Weights of a small transformer language model: no biases in attention or MLP.
MLP neurons of a small language model. Each row is named by its layer, matrix (up: input weights) and neuron, and shows model dimensions 240-303. Each number is 200 + 30 x the weight over its row's rms, rounded and kept within 0 to 999.
After each neuron's rows, "fires after" lists the tokens most often just before its 100 highest values on Wikipedia text that the model never trained on.

L6.up947,200,191,164,197,220,175,168,205,163,191,174,207,178,227,183,216,174,143,198,167,192,247,209,219,241,186,220,222,238,206,203,203,267,203,190,179,202,186,225,128,201,187,186,181,160,214,229,167,200,163,218,205,211,208,170,214,174,147,227,201,257,161,207,155
fires after: " ", " $", "-", " £", ";"

L6.up221,186,178,180,221,221,215,201,219,195,239,149,167,184,257,190,223,208,188,209,212,210,249,219,186,186,184,177,198,240,228,215,248,181,203,168,189,181,172,206,206,131,216,197,206,235,193,199,144,210,170,220,213,112,185,250,161,141,133,167,167,164,186,195,176
fires after: " |\n", "|"

L3.up1331,194,228,200,180,218,230,198,222,173,244,263,196,170,244,246,207,236,178,193,227,182,206,185,235,211,245,174,203,223,222,152,202,235,179,270,236,161,206,233,194,204,234,155,205,195,196,233,167,185,213,217,188,236,199,148,204,197,204,213,246,197,211,158,184
fires after: ",", " the"

L3.up1565,151,229,180,169,227,178,139,242,200,197,204,213,239,196,254,180,198,217,235,188,222,219,211,204,279,197,180,212,216,243,242,241,216,218,260,177,207,223,143,225,141,248,187,154,204,271,198,212,205,177,201,275,253,202,198,206,184,192,184,121,192,204,201,195
fires after: " the", " The", " his", " her", "'s", " their"

L3.up1349,179,209,178,241,200,216,203,284,202,179,191,176,195,242,212,241,229,248,196,240,198,231,191,149,107,244,213,241,148,188,158,149,205,219,184,166,240,206,208,155,198,259,234,236,224,226,208,231,197,241,201,191,189,158,231,249,225,189,199,201,197,207,204,258
fires after: " University", " M", "M", " Cur", " P"

L3.up287,193,259,262,178,188,177,168,204,187,195,227,176,237,197,154,257,171,240,158,236,189,139,203,242,205,189,209,209,183,244,198,214,208,127,140,200,186,232,207,288,216,211,187,212,195,187,183,191,190,202,155,234,194,222,259,137,183,220,175,181,227,183,213,195
fires after: " Gr", " J", " C", "-D"

L6.up769,176,220,256,248,258,202,204,247,163,170,202,271,200,196,213,208,209,255,200,142,259,212,207,224,195,206,194,231,239,169,160,215,162,175,175,214,173,208,194,221,197,209,174,231,211,201,242,210,237,173,224,185,228,221,202,201,217,208,233,192,221,213,236,208
fires after: " c", " C", "-", " an", " ("

L3.up620,178,150,199,221,221,204,222,223,222,208,243,183,200,206,207,157,189,156,198,170,228,233,218,175,181,188,216,222,175,191,199,218,227,138,237,204,198,195,239,157,212,223,170,139,179,271,211,190,147,231,159,155,198,198,205,144,191,246,216,197,264,252,201,207
fires after: "1", "3", "6", "4", "0"

L3.up285,205,209,204,182,211,183,144,197,200,265,186,217,185,171,225,172,182,196,217,223,141,199,246,193,235,140,218,166,194,161,209,229,216,143,220,227,212,257,152,209,227,206,202,198,186,182,221,199,224,211,158,170,175,153,244,166,222,190,219,189,167,205,205,150
fires after: " (", " was", " High", " high", "-", "Dist"

L3.up512,208,218,189,218,223,293,212,196,163,238,178,232,185,243,202,232,179,162,163,216,200,183,201,248,237,207,179,177,219,155,201,202,185,199,208,177,215,203,182,180,142,248,166,231,161,177,245,170,184,215,220,145,190,206,157,253,190,218,164,221,214,187,243,248
fires after: " the", " J", " A", "r", " a", " The"

L6.up1204,269,211,210,182,241,131,154,181,183,231,206,183,207,195,248,200,129,243,215,183,204,199,202,170,166,173,178,183,197,252,185,216,144,219,205,217,195,191,220,204,161,151,210,149,158,164,216,230,252,246,179,167,210,198,211,173,182,191,227,253,274,219,139,224
fires after: " ", " S", " N"

L3.up704,162,184,178,188,278,196,175,190,180,169,207,194,204,180,207,225,125,112,258,195,220,204,183,223,193,153,206,188,215,209,189,172,192,206,171,171,159,197,184,214,159,189,173,129,239,171,228,147,206,135,190,208,216,231,216,206,182,192,197,202,140,271,224,178
fires after: ".", " st", "on"

L3.up463,184,182,181,145,216,194,174,226,172,204,146,196,189,229,210,183,193,191,166,206,187,197,196,202,252,222,229,187,208,245,215,200,178,172,140,205,185,232,237,165,217,195,185,235,193,177,204,186,189,216,199,199,213,172,254,267,206,264,259,216,239,134,185,158
fires after: " was", " He", " were"

L6.up1551,144,218,184,163,237,123,175,195,165,169,207,199,137,232,179,217,166,241,223,163,196,237,175,211,196,232,222,163,194,197,239,190,181,193,203,240,211,188,191,198,219,203,187,202,208,204,203,142,170,232,147,164,208,287,242,231,170,204,148,155,197,170,256,158
fires after: " |", " St", "01", "1"

L3.up126,178,187,178,207,171,199,195,156,257,242,252,185,188,191,211,211,247,274,156,157,163,199,176,206,164,175,193,178,159,155,192,203,178,203,186,176,211,181,195,197,225,212,198,232,210,174,226,199,190,194,203,200,224,188,226,213,176,208,219,187,218,200,160,189
fires after: "F", " F", " ancest", " f", " Friend", "if"

L3.up893,194,220,165,208,244,172,186,213,172,256,208,245,186,192,97,211,190,182,152,219,168,207,197,217,191,195,229,233,225,206,149,208,267,209,236,190,221,253,181,230,202,197,191,218,240,190,224,200,170,144,192,189,199,188,185,204,184,221,176,206,237,243,164,237
fires after: " the", "-", " an", " The", "The"

L9.up421,187,286,250,217,192,196,191,210,216,187,210,205,196,208,189,222,239,182,185,195,154,241,201,167,168,203,190,210,243,219,217,145,225,159,171,189,163,201,234,195,129,135,211,202,198,194,181,210,201,206,244,209,173,195,249,232,180,236,166,155,241,199,210,170
fires after: " |", " (", ";", "0"

L6.up1014,223,202,227,214,169,217,190,214,198,176,201,231,207,179,168,215,196,188,205,197,152,191,226,257,197,255,192,206,182,135,182,176,191,192,167,181,220,183,207,172,194,216,212,197,216,165,151,216,161,178,179,203,200,156,207,113,246,195,265,208,183,188,223,153
fires after: "-", ".", "_{", " |"

L3.up247,176,238,149,128,232,172,220,210,227,204,135,142,173,180,175,234,230,246,230,214,289,184,193,250,195,253,210,198,219,186,265,246,175,193,168,198,194,187,169,156,223,184,160,177,197,172,244,196,226,234,159,168,229,224,193,222,194,226,233,121,151,233,207,199
fires after: "°", "′", " medalist", " st"

L9.up913,225,183,194,239,208,163,193,206,201,211,226,221,185,216,196,173,180,231,218,188,203,204,197,209,120,146,167,182,234,187,162,240,202,190,274,146,191,156,183,211,210,183,167,200,157,256,261,215,155,188,176,174,163,193,199,164,196,186,159,208,165,193,204,228
fires after: " |\n"

L3.up626,225,175,215,243,178,185,166,194,146,232,223,259,221,158,237,228,176,185,200,195,163,200,153,234,263,189,167,175,204,239,204,186,208,202,242,209,220,210,213,199,197,197,195,234,208,195,234,245,214,193,147,161,188,234,165,208,150,173,201,200,207,193,194,203
fires after: " ", ".", "-", " of"

L3.up813,194,197,199,263,177,208,223,229,162,175,232,211,216,197,176,166,249,214,187,247,183,254,223,202,163,175,231,231,173,172,276,243,142,202,183,170,197,230,206,159,221,217,172,198,139,242,143,169,175,197,195,217,186,235,187,187,129,236,208,149,187,198,160,232
fires after: "6", "4", "3", "5", "0", " four"

L6.up722,114,187,176,209,184,234,162,188,181,161,209,239,167,174,222,185,194,217,220,167,204,152,236,271,230,275,193,240,167,207,210,179,218,205,178,221,220,216,180,220,193,197,209,248,160,202,157,191,195,184,168,193,216,158,190,230,199,195,206,156,188,193,160,216
fires after: " M", " B", "M", "m"

L9.up961,196,243,204,180,205,200,104,163,200,231,180,195,203,138,236,242,188,200,150,251,156,209,244,223,254,196,111,167,168,145,229,192,169,215,188,199,210,197,223,234,219,192,231,155,158,232,204,153,174,238,188,134,236,212,163,228,147,220,186,210,248,199,254,158
fires after: " |", "0", ";", ")"

L6.up926,218,221,190,222,226,241,204,228,169,183,177,181,214,184,266,214,184,193,172,179,201,217,164,221,203,171,211,206,175,194,206,157,185,227,213,158,262,270,216,183,144,185,235,203,226,234,225,193,129,266,226,210,153,214,256,132,226,211,181,214,214,235,235,164
fires after: " |", ";", "\n"

L9.up1503,199,216,225,187,192,175,183,197,207,211,213,223,160,194,194,183,218,161,175,224,185,223,294,219,210,243,147,204,203,216,214,234,169,165,215,206,252,239,179,250,203,224,162,226,273,231,213,229,193,179,271,157,244,202,177,212,141,213,179,254,224,201,235,222
fires after: " ", " |", "0"

L6.up1423,156,204,161,226,157,235,199,197,214,200,213,217,219,209,180,233,208,170,161,198,241,158,166,212,170,171,194,184,219,162,169,200,193,211,185,190,189,239,231,258,176,224,199,226,170,203,209,171,173,251,199,172,160,227,182,172,194,171,146,189,250,223,175,258
fires after: " the", " The", "The", "'s"

L6.up487,245,204,188,219,196,226,253,180,154,192,195,213,218,195,207,144,196,167,214,148,206,202,181,199,203,226,211,210,236,219,160,212,186,210,231,200,196,197,186,233,227,235,218,222,189,203,157,165,229,162,194,209,199,181,192,249,179,181,188,191,164,196,193,162
fires after: " the", " that", " Hell", " The"

L3.up999,203,196,220,238,226,171,240,176,214,235,184,120,230,189,206,194,188,186,194,161,192,202,167,174,254,275,238,192,222,157,197,224,171,186,218,168,191,201,165,149,176,221,167,194,249,162,221,245,172,215,200,178,228,163,193,132,214,218,170,260,232,259,183,191
fires after: " in", " of"

L9.up313,198,168,189,184,202,173,224,173,214,222,279,213,203,175,229,218,233,226,185,233,194,129,261,160,230,214,205,219,256,181,186,188,213,216,187,228,183,172,178,196,144,231,208,185,231,254,173,208,224,236,209,197,157,254,217,195,200,178,185,170,225,227,161,184
fires after: ",", " in", " Los", " United", " Slov", " from"

L3.up1662,249,159,144,220,220,238,161,146,181,223,201,182,188,182,223,177,147,182,240,158,165,185,198,143,203,166,201,196,161,216,244,197,165,221,203,157,230,167,215,147,199,239,174,220,161,204,242,191,176,224,178,269,226,196,162,214,235,194,177,199,178,241,211,155
fires after: " the", "-", " Battle", " T", " southeast", ","

L3.up289,239,207,190,180,196,144,202,237,208,187,190,191,188,202,194,223,198,164,218,223,218,257,165,221,217,235,189,170,181,191,224,167,199,202,196,150,191,163,244,193,250,210,210,173,178,200,242,246,155,238,159,220,231,227,170,183,190,193,196,184,259,184,228,194
fires after: " |", " ", "-"